config.yaml
num_hidden_layers: 9
num_key_value_heads: 1
norm: "rmsnorm"
norm_eps: 1e-05
qk_norm: false
attn_scale: 0.0884
MLP neurons of a small language model. Each row is named by its layer, matrix (gate and up: input weights) and neuron, and shows model dimensions 458-553. Each number is 200 + 30 x the weight over its row's rms, rounded and kept within 0 to 999. A neuron's up and down rows have the sign that makes its largest values positive.
A block is one neuron, or neurons of one layer that tend to fire together. Before each block is what it responds to, as a language model described it from the Wikipedia text at the highest values.

Responds to: Mostly the slash between degree-minute-second and decimal coordinates, as in E﻿ / ﻿50.53; weaker on connectives like and, to, and table pipes.
L4.gate732,171,186,221,222,215,185,232,189,224,143,237,169,173,187,252,179,195,144,188,222,144,171,197,199,182,229,214,215,188,227,210,240,190,185,233,235,188,187,154,184,227,208,177,188,245,149,167,177,246,224,241,196,228,226,275,207,159,191,176,229,198,194,169,151,205,207,189,210,217,232,255,169,215,174,189,201,204,208,189,195,224,205,233,180,193,220,179,171,186,206,170,190,189,161,179,198
L4.up732,240,260,219,233,219,219,221,149,188,211,203,244,174,220,227,172,164,190,219,199,233,178,205,254,205,242,132,220,188,194,264,214,145,273,163,183,246,195,256,225,217,236,203,178,147,192,257,205,229,233,201,198,204,197,202,269,208,172,244,175,186,217,219,180,201,170,179,207,175,222,199,195,233,169,209,239,204,177,206,180,172,284,217,189,211,223,203,218,212,151,194,123,198,188,189,203
L4.gate785,154,180,151,115,165,188,231,153,176,209,197,168,188,213,203,212,193,240,190,206,190,203,216,198,193,176,200,231,202,201,212,191,215,246,193,205,230,176,201,213,250,160,222,211,236,253,209,149,196,183,194,151,191,128,158,171,212,249,169,228,195,216,135,183,246,207,177,177,251,223,140,237,258,164,239,232,191,158,230,266,221,206,227,193,170,207,177,195,252,185,223,250,204,159,232,232
L4.up785,201,196,165,213,222,256,204,158,202,199,209,182,179,214,183,240,208,157,189,206,187,202,251,139,205,215,268,210,177,170,180,160,184,255,186,302,185,196,201,186,240,224,193,170,169,143,196,181,212,223,201,225,182,220,222,183,185,180,203,204,236,208,229,214,199,139,189,181,133,258,186,145,235,147,243,253,245,174,181,208,167,193,206,233,214,233,152,205,203,169,227,152,197,183,170,180
L4.gate865,180,186,195,201,165,199,200,229,183,195,232,190,188,239,184,187,179,193,228,143,165,191,167,245,239,228,232,185,181,170,216,268,185,213,236,181,165,190,236,229,211,172,230,205,201,212,260,214,166,165,211,173,202,161,245,210,190,186,228,210,196,150,195,197,169,174,230,177,215,216,190,221,203,216,154,191,223,194,239,207,253,273,181,142,160,185,171,142,170,172,207,121,195,172,162,242
L4.up865,158,158,213,216,177,182,221,232,156,267,200,155,196,206,217,177,169,195,212,151,228,187,259,232,220,251,232,192,212,202,240,226,195,176,224,150,196,184,186,176,205,144,179,189,172,262,192,156,241,193,153,231,172,165,219,206,221,191,197,162,197,207,204,178,207,236,218,210,165,183,187,219,196,190,204,263,180,249,140,231,189,205,172,157,183,196,223,226,200,200,205,194,233,216,189,201
L4.gate1097,184,180,209,164,212,182,195,149,195,167,188,214,155,186,195,212,182,152,167,227,215,226,147,221,232,202,221,189,272,183,244,247,243,205,244,187,217,198,213,218,231,126,209,178,201,247,200,203,199,184,182,187,165,222,198,172,186,202,185,200,195,197,216,198,127,219,98,158,187,203,220,210,233,141,209,171,184,139,162,168,207,189,230,175,188,153,168,218,190,205,151,258,189,202,206,208
L4.up1097,192,243,158,217,146,182,179,237,168,265,187,183,151,197,258,217,252,136,196,186,167,185,165,203,238,247,218,194,265,249,158,248,245,179,194,202,213,183,202,207,204,205,186,226,185,207,196,225,245,137,216,207,199,185,188,173,127,215,225,211,201,218,189,241,175,229,207,177,176,238,193,198,189,175,205,211,261,176,165,183,213,189,175,225,113,193,212,246,225,224,157,192,231,215,177,198
L4.gate1303,169,177,213,255,209,187,220,194,185,209,201,214,229,190,243,205,167,228,211,208,178,224,168,210,165,194,231,199,222,218,209,159,245,217,188,205,170,217,165,178,182,183,142,200,203,188,196,172,187,190,191,223,163,172,192,251,233,214,173,184,163,143,193,210,221,229,197,167,274,188,165,199,157,187,157,180,226,162,197,249,188,241,265,205,235,213,205,194,172,167,176,186,266,191,172,171
L4.up1303,164,166,183,252,158,201,189,223,243,213,203,194,190,224,187,160,247,189,187,135,222,198,197,249,258,191,217,239,166,214,187,206,237,153,242,168,166,155,186,175,216,242,178,228,208,210,244,225,174,210,232,215,219,207,183,145,209,251,187,188,225,243,212,224,187,165,192,212,228,185,242,170,174,212,258,207,151,204,203,247,239,219,232,201,164,208,219,234,236,177,230,207,208,181,235,216
L4.gate1623,184,259,161,233,203,203,211,171,208,200,231,184,212,139,237,164,202,221,195,133,175,205,242,196,201,211,223,214,212,229,220,206,243,224,174,257,220,229,201,181,167,198,204,136,230,187,172,156,231,198,216,179,181,194,225,166,229,180,211,150,175,170,211,194,207,133,127,202,186,199,215,173,152,141,139,214,240,163,177,182,203,198,202,221,199,197,206,187,210,173,193,189,218,175,155,178
L4.up1623,166,161,220,235,247,235,208,205,244,159,177,260,195,196,166,175,230,215,253,246,223,159,180,196,230,231,220,198,196,240,178,182,220,201,211,244,219,142,244,213,237,236,237,197,169,191,230,171,245,239,140,190,202,186,200,169,188,256,224,192,220,181,200,172,182,164,239,148,169,237,181,217,178,207,243,208,203,217,205,223,170,190,183,223,158,224,222,214,209,212,172,222,243,198,212,222
L4.gate2047,203,146,176,203,211,199,225,157,176,258,214,196,204,218,194,183,167,199,224,190,260,193,162,226,154,209,231,165,217,190,219,234,170,223,195,158,225,167,160,190,179,261,182,132,147,163,179,215,196,215,209,195,206,254,258,155,234,187,168,220,196,156,283,209,174,226,250,204,187,203,220,185,176,168,210,235,238,252,187,163,174,175,191,183,139,164,170,198,252,179,209,249,159,182,198,224
L4.up2047,179,156,223,158,184,222,225,219,175,234,167,186,239,225,219,175,178,181,178,220,242,202,200,238,166,187,271,191,206,254,199,227,148,197,179,212,167,155,158,180,257,202,175,186,256,209,233,192,225,235,221,260,212,135,228,235,209,204,226,220,205,177,174,177,227,171,177,226,192,237,268,172,200,137,193,177,215,230,188,177,150,205,193,164,164,200,204,181,178,162,216,202,182,209,208,185
L4.gate2480,262,165,237,209,157,189,232,206,192,225,207,177,215,269,190,229,240,208,167,185,223,222,190,162,217,162,241,198,184,209,187,167,245,249,202,214,193,232,210,201,189,211,240,202,238,219,201,161,189,221,191,188,154,205,202,226,190,181,240,211,156,178,212,198,169,211,258,208,236,207,186,163,227,255,179,223,198,206,202,132,177,181,196,164,185,236,179,204,198,188,174,229,232,222,214,192
L4.up2480,226,199,213,222,250,223,144,202,191,208,216,207,228,192,164,181,233,176,177,190,134,166,167,203,208,166,225,210,174,165,145,202,168,204,115,190,164,180,159,217,188,204,189,172,214,246,235,169,215,201,149,212,206,151,209,193,225,227,165,202,172,234,142,252,211,173,191,228,181,185,270,197,184,210,204,160,253,202,215,160,222,247,172,176,174,161,206,166,197,181,222,182,166,180,136,255

Responds to: Mostly "and" (sometimes "or" or a comma) linking two paired verbs, adjectives or nouns, as in recognized and adhered, planned and systematic, heard and saw.
L2.gate1973,223,222,181,178,159,198,235,205,194,222,190,166,213,210,199,189,227,201,242,161,218,202,192,184,149,189,214,190,172,214,143,182,219,208,227,145,175,137,198,186,224,190,215,185,226,238,224,193,184,187,130,195,200,194,189,185,208,265,235,241,197,181,245,186,146,182,209,241,155,183,180,205,158,181,193,206,187,140,216,162,167,244,200,243,223,188,218,202,195,189,210,242,243,172,217,219
L2.up1973,136,187,199,214,223,246,228,219,251,199,125,191,179,243,202,214,233,206,244,233,203,164,176,175,223,167,242,197,202,217,222,209,200,211,133,177,171,193,184,208,208,243,224,221,216,219,214,176,168,222,210,142,152,240,182,206,165,185,219,184,217,135,237,228,221,193,234,173,217,144,207,200,248,206,164,197,195,194,186,192,168,179,213,189,209,180,190,159,209,162,190,186,190,140,208,218
L2.gate1988,180,181,193,183,226,188,194,188,180,170,203,199,253,217,154,198,226,198,233,164,211,224,197,201,133,259,236,191,195,189,196,235,258,234,157,186,139,146,210,161,216,210,176,253,176,173,167,219,200,270,192,239,169,202,219,202,230,241,206,197,193,165,222,200,240,189,232,174,144,235,148,208,218,232,197,196,149,166,223,161,149,154,185,198,254,239,246,160,191,237,202,226,174,188,208,178
L2.up1988,203,205,183,180,202,204,165,204,198,145,192,202,210,229,217,193,222,171,210,201,219,224,226,257,123,174,209,138,234,223,176,192,204,177,195,199,195,191,201,216,211,197,228,199,232,211,254,169,192,225,171,257,224,199,212,225,144,168,187,168,230,185,218,236,227,215,212,184,191,269,212,206,227,203,226,227,171,197,201,222,167,179,185,214,201,236,166,193,227,232,227,196,201,182,196,228

Responds to: Word-internal pieces such as ir in Stirner, Virginia and empirically, plus digits inside decimal coordinates after "° / " and in ISBN numbers.
L2.gate772,220,208,193,210,194,216,252,192,202,196,216,205,191,204,343,226,201,211,186,192,196,197,269,221,183,207,213,230,221,199,178,228,200,203,205,210,177,182,174,187,202,159,186,225,240,204,194,157,190,202,165,146,214,139,230,227,191,181,166,170,189,176,203,139,199,205,227,161,201,237,235,266,157,230,241,205,214,189,122,234,162,231,191,190,178,184,190,201,172,161,246,221,156,188,190,227
L2.up772,192,194,176,183,209,189,233,201,178,172,166,145,183,201,219,167,225,209,185,231,190,194,182,234,211,182,226,169,199,224,236,175,256,189,181,201,233,168,225,246,197,181,204,193,152,191,221,196,199,138,209,205,204,198,175,161,211,205,178,192,177,169,225,168,207,168,164,203,216,198,219,205,242,179,221,201,252,232,194,225,266,242,191,192,178,236,184,228,215,230,206,179,189,177,149,204
L2.gate1085,197,195,201,227,142,175,217,204,227,195,190,200,157,194,209,199,247,242,198,160,249,207,240,185,208,158,238,238,189,231,193,184,197,214,257,191,222,172,154,203,167,208,193,205,243,219,227,147,200,222,230,200,208,214,149,122,212,218,204,216,220,190,222,209,198,182,229,190,167,191,116,176,216,178,233,164,238,205,160,241,209,278,206,227,242,172,209,152,170,169,249,191,183,160,130,193
L2.up1085,195,167,228,254,251,232,210,165,200,183,199,201,165,191,168,221,137,183,157,219,226,178,236,193,169,209,226,188,166,171,185,229,179,155,184,172,181,168,220,187,226,219,219,188,203,233,155,230,198,164,217,228,179,161,219,185,241,244,214,155,181,161,185,176,208,224,178,200,238,228,180,174,164,259,177,172,208,169,213,253,175,198,191,207,161,181,203,204,231,172,198,179,199,199,192,201

Responds to: Fires on "and", "or" and commas right after the first item of a coordinated pair or list, e.g. "industrial and commercial", "developing, implementing", "may or may not".
L4.gate130,195,182,193,218,221,174,203,172,211,220,188,133,239,222,181,239,240,216,163,186,144,221,197,244,148,178,213,214,205,179,179,251,228,217,225,178,220,188,196,186,181,214,192,190,138,242,174,216,160,220,216,222,226,229,207,166,214,199,182,212,167,183,258,155,276,205,266,206,233,161,205,238,149,147,196,217,201,176,258,162,123,210,204,200,229,192,212,168,177,160,166,183,226,202,197,216
L4.up130,192,140,195,231,189,135,167,171,229,195,161,214,223,187,193,231,207,220,239,183,173,200,217,189,185,206,214,210,152,173,175,213,242,195,230,199,186,180,249,171,233,234,212,199,230,265,197,163,153,184,142,197,234,209,211,192,231,211,206,215,214,223,188,248,190,217,169,208,121,157,225,223,228,219,180,169,199,199,192,180,215,210,125,223,188,209,223,202,218,211,195,178,227,219,221,180
L4.gate207,155,152,180,191,232,216,219,219,160,205,142,178,195,187,207,189,179,242,188,218,183,268,226,165,210,228,202,241,163,194,183,256,237,213,252,186,186,170,192,198,184,175,207,145,188,181,231,153,190,260,179,177,123,177,266,169,195,187,212,199,234,239,219,190,166,192,224,187,237,180,162,224,217,203,144,217,195,225,195,147,193,193,183,202,214,203,221,235,171,194,251,223,152,208,186,232
L4.up207,124,215,217,195,230,191,179,224,212,220,169,222,232,220,181,209,173,201,229,231,240,198,239,154,184,244,265,187,226,202,175,212,196,203,274,177,193,232,204,167,204,252,184,167,194,226,231,232,220,174,201,268,195,200,291,214,234,249,156,183,166,191,197,164,204,195,172,149,195,226,233,228,189,146,204,186,218,250,224,178,282,217,204,178,240,221,248,227,166,211,207,186,185,212,140,215
L4.gate458,215,174,238,195,220,191,218,205,223,212,196,230,199,229,237,202,188,180,167,242,200,183,175,207,176,159,236,180,279,206,209,214,229,218,211,165,163,159,235,201,152,198,158,186,156,216,181,198,214,214,165,238,203,215,242,91,204,180,172,170,260,182,189,291,136,200,201,187,165,250,168,235,155,185,195,213,153,207,187,229,210,188,203,235,225,184,223,196,187,204,196,155,223,194,178,255
L4.up458,181,219,209,178,201,210,163,229,203,205,176,203,235,251,197,204,167,169,197,208,236,199,227,209,216,190,236,233,191,218,199,190,201,166,215,189,218,144,200,202,262,195,226,263,164,232,185,202,201,203,187,209,256,182,217,207,229,210,178,195,197,204,203,258,168,201,156,183,233,181,217,178,199,199,216,245,188,233,225,207,264,183,173,210,201,192,194,195,162,208,180,219,211,196,193,213
L4.gate507,145,217,203,221,224,193,214,220,168,230,258,134,229,246,209,159,176,201,162,257,196,252,205,208,189,261,250,187,194,195,194,225,218,191,194,183,181,211,203,179,200,184,177,203,211,316,242,184,163,253,195,223,211,223,214,142,235,255,256,212,225,196,169,204,194,170,170,153,223,165,292,140,193,198,188,224,197,272,222,223,189,131,171,166,201,204,175,148,197,198,231,164,164,141,180,274
L4.up507,155,208,190,214,243,162,245,225,215,181,178,183,263,252,177,188,209,220,194,181,222,142,217,192,192,184,208,175,223,209,192,221,219,193,207,249,191,201,173,146,203,196,208,231,246,279,153,214,256,207,226,184,266,194,240,166,225,231,236,208,195,231,215,201,183,182,219,213,193,172,235,194,219,219,209,210,242,198,181,201,227,180,137,188,184,196,224,160,161,215,212,137,173,117,181,260
L4.gate508,188,213,205,163,155,184,209,184,181,145,230,201,257,224,183,200,162,192,144,247,256,211,162,166,193,244,209,212,127,257,220,237,192,209,277,201,166,222,211,198,191,225,240,210,194,196,236,182,237,190,206,166,230,206,199,192,170,244,204,220,212,208,218,233,226,233,255,134,156,199,189,227,232,203,216,222,194,220,204,192,197,97,139,179,201,163,212,162,280,165,224,221,198,218,180,181
L4.up508,141,200,214,209,184,206,230,222,177,172,190,199,207,164,183,204,149,184,190,227,203,221,209,209,192,157,230,225,197,184,212,204,202,225,184,190,126,238,196,195,206,190,206,235,214,241,182,245,250,190,200,188,187,194,167,194,245,214,242,216,209,204,216,235,154,262,184,194,181,178,240,238,220,158,190,199,177,190,227,187,218,162,161,203,136,228,216,185,209,138,177,178,200,216,184,202
L4.gate696,194,144,235,183,125,196,181,220,190,223,205,160,238,171,185,218,211,186,192,176,168,239,216,190,220,213,252,212,193,212,245,215,219,196,157,211,240,192,155,233,241,187,181,179,247,203,171,198,160,225,247,224,251,188,145,201,201,242,202,187,188,167,193,247,219,199,211,214,220,162,222,237,230,210,262,187,159,175,190,169,261,161,179,147,198,199,220,183,228,196,218,203,228,145,170,189
L4.up696,195,179,178,222,209,187,203,202,178,233,246,233,220,219,244,196,195,226,234,200,207,193,209,185,243,216,164,242,240,237,223,179,231,196,141,202,194,206,175,227,194,186,211,174,94,209,129,236,185,197,187,137,162,200,203,117,220,218,258,201,191,214,201,209,155,258,216,202,195,142,233,209,181,203,232,197,203,206,235,220,214,178,157,223,287,172,146,166,163,219,156,208,173,189,172,155
L4.gate1122,179,194,206,236,193,190,197,197,173,199,232,174,224,164,189,199,196,169,181,168,196,228,250,204,207,283,217,269,160,192,226,264,234,222,201,202,267,174,212,153,225,192,168,248,212,175,222,217,174,190,170,187,156,149,181,155,265,221,190,252,156,148,164,165,171,266,214,152,183,203,220,218,196,206,143,214,180,163,185,195,164,170,187,227,257,142,203,236,204,213,187,158,210,197,227,197
L4.up1122,187,169,226,269,186,235,214,182,154,201,184,191,191,173,214,210,210,192,220,220,220,147,239,239,212,190,136,220,196,246,202,191,247,189,185,166,232,130,242,228,218,185,193,199,137,206,266,180,146,240,213,207,204,201,201,208,186,244,223,187,221,198,192,232,190,226,246,173,184,225,190,194,119,199,183,165,196,180,199,147,186,236,235,173,242,173,194,176,206,165,137,231,178,148,204,221
L4.gate2336,171,160,186,213,209,231,221,226,253,171,241,193,188,194,197,173,202,198,154,155,239,180,234,242,146,202,170,185,213,162,211,223,196,172,193,193,205,252,185,199,202,168,161,179,160,184,191,165,194,200,207,210,148,216,154,231,217,225,198,224,180,197,201,243,178,190,196,204,186,150,186,196,163,125,219,150,182,145,190,213,214,163,149,186,212,197,214,166,231,186,161,178,178,226,178,181
L4.up2336,240,190,152,205,184,152,180,239,240,156,197,192,207,211,175,228,231,154,179,196,213,181,187,202,166,242,213,213,213,248,211,210,180,176,193,205,193,206,113,163,188,223,175,183,255,185,172,181,209,211,174,180,190,170,204,183,187,209,240,235,183,157,246,241,225,222,253,201,199,221,269,213,201,242,255,217,193,190,171,225,190,215,228,208,249,183,164,248,207,221,186,182,194,198,212,185

Responds to: The invisible marker character after the slash in Wikipedia coordinate strings, just before decimal degrees; weaker on scattered word-start pieces like s(ings), s(izes), in before dates.
L6.gate51,215,234,162,196,187,198,224,209,172,198,175,250,230,210,223,184,218,176,163,226,187,269,218,197,246,215,215,291,151,275,188,216,201,197,181,169,199,242,203,179,181,244,135,207,196,206,200,177,235,218,191,239,171,174,245,189,148,187,214,238,226,214,151,187,176,224,187,192,183,201,149,197,193,194,226,162,205,181,200,168,217,180,208,193,198,224,195,236,205,246,169,134,200,240,203,231
L6.up51,197,185,175,182,168,218,195,212,257,158,148,163,189,159,216,145,241,154,172,227,201,201,228,197,180,243,163,212,175,207,206,237,172,207,164,187,235,230,204,164,225,196,215,182,200,228,217,180,208,190,169,189,224,183,210,184,214,162,155,192,228,232,201,177,255,140,202,185,207,201,195,188,207,169,211,168,167,184,239,196,193,229,227,186,156,193,169,228,158,203,243,198,196,204,189,166
L6.gate602,191,168,214,197,188,260,200,183,180,192,213,190,219,170,215,236,228,186,205,157,175,147,224,187,151,194,217,184,192,182,192,154,229,237,256,207,212,179,199,182,211,161,220,173,185,182,191,148,161,190,164,171,181,220,213,213,189,215,174,161,196,204,215,215,213,216,215,228,216,198,200,252,161,249,255,233,161,165,225,163,213,205,169,239,180,176,196,197,215,249,189,178,249,170,227,205
L6.up602,174,252,226,186,212,187,156,232,221,131,216,193,188,186,199,199,186,194,230,192,165,231,256,153,211,208,174,171,176,190,180,182,172,165,193,141,184,230,151,163,210,177,191,221,236,201,222,217,229,229,204,237,269,214,224,232,227,231,193,199,222,160,192,227,150,168,236,253,172,251,221,149,209,187,200,208,138,238,170,194,250,211,212,209,216,155,172,178,218,288,158,198,165,204,161,173
L6.gate687,225,204,231,153,213,230,234,178,234,200,207,222,214,223,161,210,225,191,162,217,213,207,173,176,224,212,171,132,162,222,197,228,192,184,212,233,158,174,245,189,229,124,248,196,193,200,194,190,242,141,149,254,185,225,204,163,248,169,202,161,193,227,170,193,206,247,154,196,178,239,219,209,195,208,230,211,270,187,170,244,231,199,160,252,189,180,205,220,208,228,156,226,203,156,211,223
L6.up687,233,239,216,168,158,244,197,253,235,189,208,184,175,256,268,167,207,219,188,185,160,188,245,180,228,223,190,251,261,145,209,173,266,217,246,176,172,179,180,185,179,221,217,218,215,176,182,197,222,142,188,197,206,202,203,226,206,189,202,206,184,153,235,219,127,176,163,258,177,181,201,247,183,219,190,188,172,220,232,219,155,174,195,204,156,144,177,177,208,267,199,194,213,192,228,238
L6.gate1296,244,242,178,229,129,199,222,189,225,227,187,178,225,144,210,170,200,171,157,198,208,216,160,190,176,172,194,197,213,185,223,199,199,169,202,200,176,216,223,202,212,182,169,246,213,190,189,177,225,205,170,259,234,219,136,220,215,184,204,171,213,171,162,231,205,233,207,128,172,189,196,221,247,173,195,129,197,143,114,119,183,236,259,175,205,161,203,156,232,194,164,275,252,222,202,211
L6.up1296,218,161,214,244,239,248,127,177,164,175,218,194,209,177,189,192,194,199,238,165,233,212,196,221,174,192,205,244,187,219,177,175,209,210,181,261,194,189,183,163,209,191,168,245,205,240,256,191,201,120,166,251,213,165,194,190,224,228,206,131,191,197,166,235,190,174,234,214,152,192,142,180,147,216,194,211,214,182,192,180,202,190,144,121,176,241,240,182,207,220,257,211,163,179,203,181